Weights of a small transformer language model: 7 heads of 64 (1 for keys and values), 38.1M parameters.
MLP neurons of a small language model. Each row is named by its layer, matrix (up: input weights; down: output weights) and neuron, and shows model dimensions 0-127. Each number is 128 + 24 x the weight over its row's rms, rounded and kept within 0 to 255. Numbers have three digits each.
After each neuron's rows, "fires after" lists the tokens most often just before its 100 highest values on Wikipedia text that the model never trained on.

L4.up578:144148187156134122114138103171144143154144104141082108130132135152139067104186112086164102121127126166102105139139159139168168107112127121129102151139125113101131120130126118112166100125140102120147137141146103066161133146092148103101144122114133120129165131165084094112110102122128104155084092187100105142167165100160139118130155094124117147120131109151166158142127112106136160095138
L4.down578:149118107085127139116145128128175149127146099133117148107123156147105120124129148121139076089148122165112120130145153131168132127099141082084119189169130142140126126117112130106128117151083119102085124119098152148132120120116100105130160133116138124120117189144121120101117111074137083124139133087155113124136106127128163076083134126099162114082119117146151135159129102113143148167126
fires after: "p", "t", "T", "f", "ell", "L"

L4.up1627:163104110115089101074137156127131124110124126131110131135168112135152158131160110112133150150092133090147074089131140125120106135123088082162140160116109135153129122169111130123109140094066108161131170167129137125109144128144137132125150098125156109149123149140109148097131135073137143127172166100135134152150111116136105086124090170121145087135106108129156142138129117118117120158107
L4.down1627:149119100098109097124106124095083131124166138140170104136147177104090161134119109163100164114121101168118135146153107102136126130122160127161114167129106126097137118143128160111151115128130121079146166133068130099154127153126119150114102070093161135110147098123077137126114121135116127133136125104099125091095117126157123117112098188147133159128131122176111123151152116160118121140132
fires after: "in", "– ", "al ", "In", "ent", "E"

L4.up1039:143117129144111155162180112122093102139137100137148148148135114124122178134103117068126111122133129174148093143121097088119133137114111182146124147156095155098141138130111145138124116062136138135147106150140138138110208107099130147129125105147156117074161126124105119140138128136105142148080088150105123075153106095124093109140088159124157140082110131100115142151108126125132176174096
L4.down1039:132128171164078101150142124122145113171060145164101090145121135108139138157120123149109141137165144121161189161165084115092133137170099139169135104148145095137145152135169111116096137093155178163095112142135104149151122117070112132122156134130089110112132114127158132154121112113129165161124136102138100110104128146111145126123104173135140151119146132115138146125108151148130144116152
fires after: "201", "200", "0", "enti", "197"

L4.up989:117174129123159152135130106148132115152159094167150114131130154165116126140107104095128122105153108141100108161137139090092131177115146148085119146148132136136153145144095148125103133076117092136131182106185104113185153175120118131111125109090099091103151130137114127134155133123108123120143146096112137163148089116126114165117115159137135086157114166104167132160131153124128124129142
L4.down989:104134126148070122106115135094124113102084124135163117143098129115155111118123123123158123147168090151138135147170126132133153127154107097094132155123115128076104124141131127097127131144155133095089138076102161119127092133111101118185101124121181142099167077128147133141116144115126092118103164112161103135114120125128129113138097133128147135145135114143119123078159121133135122096130
fires after: "as ", "As ", "Mar", "For", "No", "in"

L4.up1196:165131125154162169076152107119124094129134116107149097145132144145165120145127114106169125111140155125102104165144139158091134106137111107125100172092133122069117153137124086107173120139132145104103144139094117150156122142146166115142168114090154076115131145141144134107106166112116131123151161130127141134140097104136104110122138125132079199156158132142126097153091125136104136136140
L4.down1196:145144184108131122158136154124130146160107114154140102091131106133144140132132154113107163148114122095114139134106138095128125105115138046104118121098115140115147136129159118072113108114130153165092109133147094076127135097155083146135079126144110140126111164141141116106126183094149126143161142138155143098138146159143130112127138168187143121135141144129125154135133110127156137147126
fires after: "f", "comm", "Comm", "s", "sec", "a "

L8.up1094:148120165153134136109121155102135141149120109120099118127115124127126103112089104146112166199075099092131083124134145091105093101132050128135165108129109127142107126126131167107160147102103108160107150178110133117116122171153114090129115116170128137133139107108115145117119114115080116129136162086123138133083097136158114088093157144118123123170169149136122194115114140101155181134133
L8.down1094:116145147142093136143119102141137103135119112120145146092111166107141153107096120069128097134112082121123153118092116157128102158101166165135101118144115128125127158120130099132116130157159164109105095116123114156114079137167144146154111122125126118092157106108111108120102176141142127078106108153094075197142139146097143152151100131150087157146102105120135113113136152133119131139109
fires after: "p", "c", "o", "L", "t", "b"

L8.up43:115135144163128110130119159184142125127159112102128113158162136155122118142163102080142149171097117114126148132135204074115161136111118087115129146167118121096106122154109106107118118161124139126161136142110105139108127159105169136127148126098142125152169140080094130136143107099115113116138102117167147111092122126124115096121160128148169127144140124073152086170127140077096124111131
L8.down43:159100087059095129162152108148096141160132125124088183100118109139095109129142121115081124135114138130124165084097086173135086128099142148102103189107135128141125167159126131148171113125106100111122127127139136149132108158122145141102106143108162134144100059110115153149162103105120162135152106104175115134127109144144085106111119180111099141098161083115117212142152079135179126128151
fires after: "F", "f", "d", "s", "g"

L4.up1739:139167155143106135099149116140126137117176110117128149110134114128107153117123128108149161138185130084158138101121103107109130134138111119168070095089117167102133127117119143092136162137094117124117179128143104082115148131108156101103107121131147091149117128142156076143153090149144142114165116128136150090115154138168114144161135166094161145114106132096118177150121167127150169156140
L4.down1739:139096115100084129098116150179125126142090128103117108129102124135111091143084132157091165144114154143138134143133131125131128116136147128149112131137121166116137133124173140157155122037167108110145123160126093100085146120178090123130136203132134061145089121177123150110167123143124124139154131124077158113149086106155141107155144173140134167116099128081116128162142157108119136111139
fires after: "the ", "in ", "an ", "In", "in", "The "

L4.up75:135178134177157168070142131086111143102153142135098131126137084125125155121149125090183137133163081139143094123135137134139124152130088153138136137154145117110132137170111122113124106130107118112110144109148119115155151116106126105124130084123164115152139104139155112127144124149086116122098121101148124145127143129139132136101116157159097136163152124060108130133099131086175135129110
L4.down75:132109110146177094111149144115102104146118176135141152125162148119111103142133120145091128168132157164168137133092133118107110069155147125120141160074093132145088118126144121148140160127106141108112123127083096185085122146140148173137144109131141143157141092137103189123111110099126113109094126105095115125139114115120138095100110112145121124132126144126161127140116103180107080169121
fires after: "c", "M", "m", "p", "C", "f"

L4.up391:152159087156159155093101139154115110159163122094097170146136158167130151116117141120158126131094131138126106156109125118115133183129105155125155169080119142087157122131147164121149179071079127148147132117164145087132168147114127113160124092118118145129129133205106104132096153096102112154135132079132092127138137105133092107146139123142161116075131140132124150163146130066085143138135
L4.down391:140109156135159162131124147125108145134105138098115170125176141073106122126144182160151156141132122083123110145107130090151113136119150146164132110102110125110134113134110146099111158101123160154143137116149136174130119114120089090142154151159124115124126142177160111080102130132166100105101115094150138125127112130166158114153119135175113120160108124152162127103155122152116150186130
fires after: "B", "el", "b", "ib"

L4.up577:095145134137132122095104106114116146122170146185105154138142157185136101144155122133123090141139105129138075127122195162124142094184113143153091108122119148131091135139113142128164106075067127160105154157161153119123153114133085083106133113101134092134121124148128164128107135102116136122133117122115100073137127124122121147197149126120145099138113136123165107174139133100109115115133
L4.down577:152159120149094193113070097163145145121092126190188155093159142116103154147137155129130133155128113122135088121116144139180142111150067101142149108108159097105116110160146118113134141155128101111162161088165126120102123128142094102101112160127154126142135132117119117156106104169121133130118109154149125143127154149129147166104115127131123084142131125129125100159179113107155111175137
fires after: "F", "Ch", "Lab", "the ", "ch"

L4.up1488:159175123182143121150098114152139138123135170147102154115177157153144118147144097149098108111140108134136107108132129114154145115112167080116134128079085139111117088123123116184131144096081144176120153077120113150099177149120136116119141168123123123160138148110128164176145174160128134118140085116144159128094128122084140141114091106130107123123122182109150152115087100105129133146128
L4.down1488:096137113127104158111143126103131155104099106110097164101115163171106097137158167103151159133074153150106104135094119138160103089098136128133164116123101180129122103116114150100108127156156153160141136115164130155124114108142098125092115141116123099092126160138129118088113121108160136147135108110116123102141123187125141151149107119102123137125118134173102144164082137111124140106155
fires after: "U", "S", "A", "K", "N", "At"

L4.up1240:114145164129128126125141156087100152154144155122143129146151138129151086129145118145185202113176107097134141112121129094150131097099135118127173112137124117164185176137135154153108162103074082076130134130168128102154129128123204113145159146105138137123142123137075113198072154140136132144118141130070174072117109095116162157128149140146156128095094158130124088151153142124114094130152
L4.down1240:146122090148117126171127134101116130132110099134160126103139138108149104073119147121122143154107155144163121152107163115141106159137155139134161085140142083136103145145139122116134123119097140148158103141107122170096151124102096103101137146137110131121103129079141110088161123097145151116162133110081138151173121111176094097110131141149150161118119148136118059156157126109100184128132
fires after: ", ", "p", "(", "tr", "R", "per"

L4.up979:147114151123144153073142151081121111104142154114094104127139152132162141116159115107129125093137142127126073119083116100107110101127125110151117154099129143160151102130117084187116175123094098121123107104136135143126160172166079098130141165086120107174115123100115159085099134137096114145143123127115154141147100102099081128150117134077092084138113154104156103149128122133116101162090
L4.down979:139146165147131129133100129137154128105119122121124147128143114080129116133139130108115140121134109115122162138126130078091148161112133134118091142133099093122117149165106078111196078144157127132135140160144156149103140114091141153149133130152145166108151153093106149126133148109121115144134128140060094140122117149099139127142154147129166123179145131115158135138118114136127081107077
fires after: "comp", "c", "ev", "P", "V"

L8.up228:144134103139112164157098149078134111154135128105132154113123091085143132104096170140092127143120111131137117176157165115100118115113123124138088121134114118139158078145157118137109158083103104122101133119147103116150170118115127121128131132143175142113130125123118124124125079137098148150119169133115192114087140160099119091146191123097151095101157126101110148128115121109134153092159
L8.down228:163133150091120079130128116152119111133123202147134084106122124152158121104144141162123178088109134141182131115146109147122164137140127125136173127149086110145129148101129166144132097162156100099121134118126146134086105153144126134131144109108134151199178103087141135157147142120171093137190109161123117114123130095135145126131086177127132140118132131108131128135111074155122106135099
fires after: "pro", "com", "N", "m", "V", "ph"

L4.up1745:144127142112104118089096122089090139159171109140123099109151094108144136120140090081168128153141119120114113118115137081128114126172138165111110153146133134158112131191124117140123130137098088148099134159071108150147152144109092146099142088114126088107166141176116150107142142130146096129132122161147077126112121155162100143154110166156099162114155125089121115121122101125159142151152
L4.down1745:111127140124152135121099094130165152082106146131161148097141115114125146096138147142127146135117120148160128138127121085117115109097141122132146147168118139131081076093126140092120106165139142135148129113115108120121113133109165107115140150151121124125138139089096125159084086144136124081172149126122143130127103136131089134119183139146180114175137156145120118177140114137136103157080
fires after: "wom", "Wom", "m", "om", "hel", "M"

L4.up745:176127094120086125138104181125108161112122110167100136153139155153126105113113151105148082182119153070105090114130151117141135098133121137131115138089135122126117120125106124112114103126124130131110141092110158114127131174172089125119157106138151123145144142103124128095092175125116085162129144116151138094123115163189109170121146146117144115119123101139131144131108154118145116118115
L4.down745:142168146155170102121121092065136115106139162126145122111152154131115140112131142150147130099158111152128166096162087157111133140101157094155161124133152142095143151103126116127128118091115127118149123078096153161150137131129128106143094107119140115096107114112105154121108135141142149114148163105137109104121145112092138121145156103128122084124143170115176133146119111075089188116081
fires after: "n", "l", "D", "en", "ad", "d"

L8.up970:159101128132097126155114118137143123141130165150118122121171092141117159063142116109115153105099091128078088111171102040170094135141093139101157145124139156132087126095128124128103128107128139152085166107114110117091146131129114102118145108125170103103110160132143138129144133081110104161134137163156132111153077126104107091152135149131119134113148127108149161163160162093132142099148
L8.down970:148116097125155131110153161154154101110128087131149114133164098172135062151096088128143148163112140162183101111083123107128132076162126134125164134104148106144104124149110116128161162119121098145107126080095114172125113094113142130088129163131112164085098125144146101129121127133107122120112136150112118109126182119130132126136120089164105136128106144175107165155129117160122081149140
fires after: "E", "L", "e", "re", "y", "Ar"

L4.up733:160122131121109093091119101153116143131159098150096155094112122145141098146137081139125086145151131110079079168120176158167112181101146113170093141149118162122125108161142120127124135122108128154094138101147124146124119115161154147139159104089118116097088134145135123109125146141107142143150127133127104096141129138137150111140153076099100140122096163162134148149123115116114146131158
L4.down733:159130087104111118172167127093139118111147122092151116120118144137083137138117124153109127109136146121147088119142124125134123116130126129121115100156159126136110083114124138110088136170154128063150149130110106147125106131111119130140094153105146120154206181156153109139127107129095098065164146129096115152120125141096091128100103161100120154132121091113144178093184175105120104135095
fires after: "K", "M", "Em", "Am"

L8.up607:136173150112096130098137086158140115157152083122138115140127155169147113104137114074104078163108170158104083092148166109084120153157117103156139114130139163126104102132141113102115137089116136150092144097114115118146161140140106126136132094153085136105114138109115114154115187113122111158154106112163135123132125108120144122170131166139120080147107136142130148186115122097141198086149
L8.down607:139085155119125164141121101099123126118153142146121170125149095079093130156141111072099110122125100134149112120143129144096136126142135153153129114105133109138100122150113116146133118150179102068136151119126116118138104110124142133066135127144150113125160168118087087120141090105125160117146118175142104125111154123147160154132132128125122118114097124138106135121118107154107161133159
fires after: "D", "B", "m", "b", "ro", "M"

L4.up553:168173159144127121134120097092175114174155114162061127148157145141123164122135091152110117165154111109102155146090091100171127113175147112134123169100096131126124120142133144158135146134132127131131127119142149162171157155143135135142184124132110118121125109125140152130145125122085103130145105108124162122153133134178132141130099154086167121141121153154130144144106121095128159112085
L4.down553:106121109068139145090111116173119098133163126125098141122129142125112138165148164117131132122102147070129128124144143122151115111126108095143128167103171125149121118136121112105116124181177157144130135135144146073127133074132140132132129117130122137118174101134109114139130092116148162184170110157110118108146090126114130124136115153135075106091124126095121106144170168138095104109164
fires after: "| ", "in", "the ", "0 ", "am"

L4.up1223:156097114113127169121145141131164126146118111154089144111123161183150111139136125091132109098103154128072131117101115106094116177142144093192117130079132160151130138139089139078090122109132161119155195135126099135129144141175117126132120116104148078174139135123122104130135138145094125088158172088099091138146117148146098132114117151137111132117132135111120136173087128097158118166098
L4.down1223:079181103120160102130115176123111145173115094113136106070107171109134193108133141128158108166123158101172134134119132115131146147137159097123125119138094150100171117136099151099128111155133128122138164125123105146159149117084114129107166149103164131129120134101110133138128116145094111137164163122103113133087103121104162161138144105177098146102149111080163116141133132103180139171121
fires after: "re", "Un", "in", "ou", "In"

L11.up182:143148141153166140133102109116121111160175138121130109103167131132137153145123131101155161147149158161145110146111143126151129149146116086126162153129153148110090137152139139149142165072128088123115136131105105116168137145139111128077138110146121098116114111107099153154116159130064136122115105154107156134140059160159127157123083141149120131147116194121173106140158108138114125119107
L11.down182:164110142152142138102129099135117118096163154135087147129164110115135127116143145111132151148117136131105088161128124136136137124182088158120112140147149140110138101109134136130118097134141106112119137130136161128105136078099102141086168087118086103098121152124103132144099157116156150147087164157131154121145147063128112130102139112135120141119119123140134096125112118063109118126141
fires after: "| ", "Ch", "C", "the ", "re", " "

L4.up703:084146112138166106134165104102080154161141092141130139135147099153160097111132168094115149167141105159167162146133087117158087102091150103155119105119101152116123156121162079137116120108098112093079137125157112124130136154142142172109114156158169123141160147145116168098072157136104118129128099131158132096087099150124159160107148140133130103165141138153133100144081097151167129165162
L4.down703:122161097105123109118147132127103150179119112144135124100095128148143140156125130084110152123143140156147081136108147114112160096141146163156068060141118131125151135172101158126149137150129104091138124171126151134091165147148128136140133126134158096155151164108094087112126175168130128085132092138117135136170139159107098168123115122157128125102094099106114106133132156125109161134109
fires after: ", ", "), ", "He ", "("

L8.up135:166144105141130127165137171122125097152119112153118120109119099126144157134132146145146113156127168057135112132152112121119107112141097099135115140117113108144160127103148136110165112134130149129156150143110091146158095164145056157151157126124099097164152108168111120159119064131153142140144114156090125100150113139138142107124148149152169140119130112124150118124106145137192124123166
L8.down135:127092128173147119133155138115137129151118109095145088139163155124112154141112162153129137137135121128118131154148092139122091134121132120158099133128149074156126132127119164125164135146135146085128100098119116113127118085107128173172110127085159130130098149117122135105129173094130124125115123067088144141139109144101177122133123107137124116141141134173133143115084136130131096121078
fires after: "ad", "the ", "n", "A", "his ", "ter"

L4.up615:155118116157113125125148117161088117104096127132103138132150140131156134109174116107141106084107124119088125109131139147106112099143084115136159147126169153101139111131098153140175160118123123161125148129108134111150109156147088100098169111118154117127156141128137108109138122107139095162093103107165118154143132133183135127131152150133133151147128123096119146172119174095106142150145
L4.down615:132085137097155106116144128077113169118155094145141131120080130120137126148132151103137179133136150142154134096150142105164112113099162126103129135153125132129103145075144120091127148101085146107113105136117144136099099094128117129117129104133158114134121132120094102150117135085154158156122157152120106136114151176073187113146131137155184117105139180091102127146159144120139138155114
fires after: "l", "curr", "E", "differ", "n", "was "

L4.up1557:137117128151128157138133132138162156107109127113113108158124174153149109157080098083147133096148102119083155093145151086147159112153133078143120133084157116101103121138069083142140154136084142133115121142155125133144176107152139128129143141125108143143144168163153152113097161126156106155091175108135149125090115095113144140122186164112097157174135133120176111103093147120168147137139
L4.down1557:153126136150121127150134121107088092115166126155139125132103122158083131128144120102102135152127188109139148118084166164117149097151156116147124094115116140112184129100187138095125107124159125116121117101112139100164101159107096105118112122092146156110130100101122129105138121148127145145122166134101145100184128106117133117161146112160147115141123109142148139161114144140127099097120
fires after: "g", "reg", "j", "s", "Reg", "Coun"

L4.up1647:105144169145156161132143121103135117145142163128124122145150104143122099091140118140129145159132148109088096119144094110089120123117112140162142134108110133101124144132159147111120163122088128102126127138117131117107125139096139128111132106097140131107112114111135149133123123095100100116094139120158115109122099148139104152111123104111140131143163115135155176139146149101092142160142
L4.down1647:166125105129164116125130117175157143118119129124083133146120152107157123140156159147142077150090154123150137127113117083133144139121128107177131134125136102126158091108121148090135142121155091090103155097116173153139076152117137152135115132130143150106163133127106113144117153106100122123156137086175110157133153168110146111117130149136124068145119137159164132147139156095140114155142
fires after: "C", "1", "c", "2", "ec", "tr"

L8.up1262:110113140134100129136170138119157145164160118142124199141122107172115097119094138130139137097131147114086109141128157142104104181093108100151117116095158140077185116159097163173143154068094108135095143127147097127177143125095087120121103123119137149148142144102164138103128118081119127113146147154109147162142131105107093124119126153126140110188156130097124135102071106118138165169164
L8.down1262:140123141151128114117136130124073078101108107111138087182154107148109169155138139121078148118138122148134158125102146157067170113110066114175113125139131113118121098113111140130151103129151110173140097140107151123120127118163115155134106113129166107149137162096138131151176139123148113118186109113132151131133126123115124153102085139130128150139099141143143132136139134153157113131151
fires after: "C", "Univers", "University ", "c", "Ar", "ill"

L4.up545:129184160142143121140166122139112124154126117103087086077138126125131110129114113092155088122109166127130109146143145112130146096143139133132136150128108144128100148119106180150119106102138144135136134143149130111147174116119217149156088146127128122121163120153142089130141092103092156132108130134129098110106143160158121155148124112132180120112148082129129153112101124108097135124087
L4.down545:175145122154145107151110099160137112107151144105145100114066162178126116111124146124102073157119120174125139145111141118146133118113135110131153085179095135104061172118145132190127107121111156144096129102133129166139153087131131107133133150154136073127114155104126107133086155116144170097122092119125108157128179162108130145153101162169125116176145127166144136156132080159104091134172
fires after: "in", "200", "201", "C", "199", "In"

L4.up588:183134106140116104144161097132126153129116134119148167096129103155113136137156123123136155128141123120152102145149119120106142146163111114163118150126121131100113138099128128110166107082106153138095148159099162100188133128162119122159100111160112102100147145131163106126101183144127145111146140067102101135151126129147109102103094185109132135148171152159110123142124100114162155145146
L4.down588:169082139119115115141130097106129130110156161134164145141169129091103130130117128145077145133123111108121119126135094150110138132102090116119063135105166127101140154105180095170161123111116098181099121128109150114115163172098138142096113160138145148160153095131088129069129113124127136115162097117156147113136109122165120087116148149124153171149091149121127115122130139165114143091116
fires after: "in", "In", "vi", "m", "ch"

L11.up68:130125140160194086097153097068173118188167118162111129138139131136127142147116135104099092106101138131151096148156150144137107119159131139097160115151129187102119124147106112116098127060106084163075137115145107128118153153143169137136118136138183082168126106133156117086101095129138142120122156119168112096158132151132115102115123146121093123187155096138134151149108153127164107134134
L11.down68:124128132079125077181150136122128124073145153089160115200147105102163106128109142145151111101127121134132133144142125126145085090121165097113102117130107086135145155144122169123168131135156118086159160084138123171131090118156130137122093132105165153095174128125145193131113145100077138105121119102127145178160145108147102103128106058170132122154158149100091129152133097087137148149102
fires after: "t", "| ", "T", "on ", "On "

L8.up1788:136122149117161133126134109106151114153152152143100118115167105123146139106145117127158175172115106153155144135119088076156098070068125118084159124087127144100110171158163102118082166067138126167152143109097065139139123161113121098093162124141153133179158131121107128123136155125151091150167145131097119150116118084105094111096112112173124112135163160062209137124073110124173127162119
L8.down1788:111136119132117144100154104122118096108134108138160147127142107131112096126091123085094143145173148162111137106132172158113153146129100092126143152132059180107163118083083125100164127126134134164073104110133135156130120143157152159052114160105145129134122108140166107089128143110131124147136142122128140135136118123111072148144104102097159185161126164134074150161153148169128131138085
fires after: "v", "h", "im", "c", "ati", "V"

L4.up221:136170104115157149165143091152135128122109114105133138074176115109122121102157113116090116134134105123138127109118145145169095123132175141120075144123092151097143130126129083140126113066135138121137144146115120155133188099092121123144108106107147115180159158153108125168123139090108118144118093108129164115150139127125132143145110126114106133117156128100146170140096104125088183144134
L4.down221:137150113137142117068105143104115111135143141086122142142124160159095080128205108127128162123077112150114102123107159143137159121156181166140131163113163124151125078110130147140098110158121127113112117142137158079136155122128110133101134135110126156093140136114101123131106080116142127112097130158112074124120131142103150160172113116078123098094118108127128102130090110074118094125119
fires after: "D", "F", "S", "K", "Z"

L4.up849:156175155159152103153141108097141157105162135126154126146112097165117158134138120130152129153149126131130098162156158133124114105116109105147121147099073148095142118146143108091126144130086139160113115162142143116127160118118143129160143133147091139177131153121105103123124104122132104135162152145121192138094158165147104166119121100085097148149130160137151158151090082121144135108115
L4.down849:085119147167123114146135074109123123125154123128083150141121161120108167121136104140160109130084125166141145117108115119111138149117098122163128125140118116126162141145146126150099135116162103098135155152132111149115135137165154145095121094132125100128086142088111120116172127135156150146152118091125120143151104135106092144131121099111103170125144102151144155151145109161142146097121
fires after: "p", "c", "P", "K", "dis", "Th"

L8.up777:125110137147110145144090118099151143128133100148145127109176120170147139122169106100149114118095114149067092104112187085143142125170085091162130123122131108075096124178116151146157095107080135132102146121132120082171153109122140117133121112099129131133159131139127110142117119093110104153118157107148155132140127169127106124151153125124161108087160153135150159171158148046129152137148
L8.down777:133103111182106128131129117174076146127105116173113122141085121132126130137129119119129143141165128107142126098132149129118150177139128102102132132095118177115104110115129115164135121152055133086118180145113143184111125136083127094122169131101108112132133136134158107129123127207129193139154155153110143141107076132131116147168136137115172156136167050114138147138151098141108101116108
fires after: "F", "f", "C", "c"

L4.up11:163149136211130104085136161143147127191132106174152093134131164129124125134125142124133169141113126104125106120144158102156112133131116123105100153112078151146108111124128122105133138139098136122111136143131114143129149154119103173122145123103140130135122105156135135139095157139144106155137168146086098155114129127131086166176143081106172126174104127121135163157116117087101125147129
L4.down11:122117100142124137103148180152113128139159131109126133131146088147165107138090128142071085097131079125127135127150149134117151120169131120107089128141084114145122107133112108120145121161094119087073137141128093092104143143124122179113121152156174136100123059157139112172093167124102103162106130135166149131090101145139142141138121135132109130124096132134132126143149141138120170107149
fires after: "Un", "As ", "and ", "as ", "un", "M"

L4.up229:174170110199151104122108148113161155183146167152108139128133090128142131121127139096179114123080138127098139160120114141137106135162122147139108152129128169103091078131153105115139126166146104125135138133103131104151141138151096159122096119146143127158141145171149102096109104150099130120094121107090099116159126115129109092126135111113141138121154109149125147148081075126113143117107
L4.down229:085150162113120117148150161133155139165126133105132147167130113168128168123141127117152100095141133145088130120115119078154094176122196125113087123114071149125153118118139149124098135155127119103102135139115130132136148168151152117091154125125109122139130122113118140134110140167143071124138150155121116114185145166117129117115152076134116133136146127109173129148107106128123140103126
fires after: "L", "T", "t", "l"

L8.up104:091151177133154110117082154138130108131154139128114102161120126128140120103127109101124120099161117120116152100137103159142167133160148134126114164140146131136114147141126141112161111078072149118144116093164129145165119166125127130154174143094121114161130117166123146145111110103122119150112143091176124113089115141130132116148094087108128144051172173132088174124101135109130110171109
L8.down104:133151083111117179141143143142135158120136126133133165081100087140157098133131123134162136155137152186128125138095172103118095132104124127160145100125154130120137134147123123117127158143139128109145090135080132136104111116107090094088146110129133147161122117154103118106158140155161140111147131137136115128139129114082089152112161171119122115174096067102149139094174084134123167105140
fires after: "the ", "C", "a ", "Ar", "F"

L8.up456:133106117133140108135103139130151135138153122129082155155096090112114156116105144117143112126149088155087054086169156140127132094121141141151129168133091141129135093141110131103123108152111110139122150091140109126134110155144149100175151109125159138132126164143126122123105139129089151101121141137116158100150128119097115148126115117137132094144126141154178132109170125114140129131131
L8.down456:152147129142108134100153110167123114151084114122133101127149171139096149099139088098142123173165140106152111138122118108137087153156138150111137094119115122147165143130140137155106140141134102074147118071114118138125159189111124147128098137174146140133106077083110160123117094131127134101160118137110130157099127096156164119097138105140109151103123111122134131123112130100114132142137
fires after: "D", "L", "| ", "E", "Jos", "T"

L8.up6:160132141153141127093130115126091131132192150123109121127145118136179113106115157137139135126128145123116098148118126158157134143152136127122170156090134125130098153170096152115145097123092114126129160127085108085131084130190169133133186120099117093099155127135131167137122166098160093172135137157145137131137122146124156122113085185129134142146116165107141087104101149106142137118109
L8.down6:117151136113135123126071127170162156168119069175137113081157117128112116147132122135137111114152119166131135150142159079090089089119109149140169103109142122128145113160123122132172138103124097150144125109154137145137125117102098151103121117117157129130104078163129107135146108151099099167147135146179157097103125135115103150113137140106139120128109153126149155154130095140105123146140
fires after: "s", "S", "qu", "H"

L4.up1272:138100131114113141104131130095123119166122092124085121134143094164153135132136072136173170125116099141139142139126150118151175089117147096124165167143112123123112140097118118112173100153114073178101146111083110134149129139138137108103157108124134139102099116119114152199135166133142116123156095096150139146125158106116154112108102135096105139152121118101154146184095116083124124148087
L4.down1272:127154094154145138132117124171154133106116136143152088143117133159153060086108182143075128165128116146131147133165147166089103151150130145142177134122105146129158143126155129111150097137095134143141150103063108144135114103123117110137069125103113114109170139108166092151170092142120153121141181142162138126133165118134100111096111134136139132129127103147134121126135139088111133095117
fires after: "s", "Ch", "g", "S", "wh", "h"

L4.up1685:156146133164128127094158157123089094150125129167136083061140109153120156130163124086128115112173153114098096154128136132099125147124114108130122102077139138099120127104099145119106138116138127151118093144123084168154168121107179110100133132137145130150120113160097138174147151111108096172144133127143128144134132153150138127143150104117100141165164108085121130144104138119100146140189
L4.down1685:135143126132141121072135098109159118143171119158149133111106090134138147101161131102168128112142155146153085132152185186104119126129117166146161084120126132168161136148145162134086121116129070105122155107152114107168114086093115129114130112161117155089136134135181089167114105122153139155137148138141143122118107123072106139079096150134144108127126123118175161116134142125111099180113
fires after: "ie", "and", "en", "Comm", "comm", "is"

L4.up26:110088128151135156160141142148167130139118168141118103140139112166132154134123102114127127114109128089094078097136161135140132100133121119111091107082175145125112129128129164114142143131119140140105104141180101089128156152108118099129111168142124140112163135138142154146112126120124085195126119133103104116131135144130155123094180148122128125105101125127183087173135130125141123165124
L4.down26:096147124136138135165188120145124128144129086140170130108131117133122130116133101118140141138140119112192131139129132150109156152135147119145116126179116094142195122131125144092115113090132113114115157151186130094161164096136112151115133110106116131133121127114108172121170123140092121134152139169064112127178100133092135143150122096156113127131156103099142111121121155126131113088121
fires after: "l", "L", "u", "ef", "a", "e"

L8.up1547:102128127153152059132147125143112109155132139119116142121144109147147137126133112115152138124148121145129130124138104123120109152121120123145129148139085133114094107102115111114111106102186108106123125111140094071160143123142178130119176149087157113134123127109116125142154054087091117103145138156110158151133126147094161143132103117119137096125119118125179141159114131141170112124143
L8.down1547:131110165103154160141152099126129124135132152156105117135167131114130119140156126120100139124127134122153112130161114134160162106109126135081186128139121160159127117112105137173081125167101142102117154123145125149081126115152120124053162120108121131061116120161127075112117127107124131136133157111132124111114073109130141144140182084083169108126096158148139124116118101155144117139111
fires after: "t", "T", "1", "2"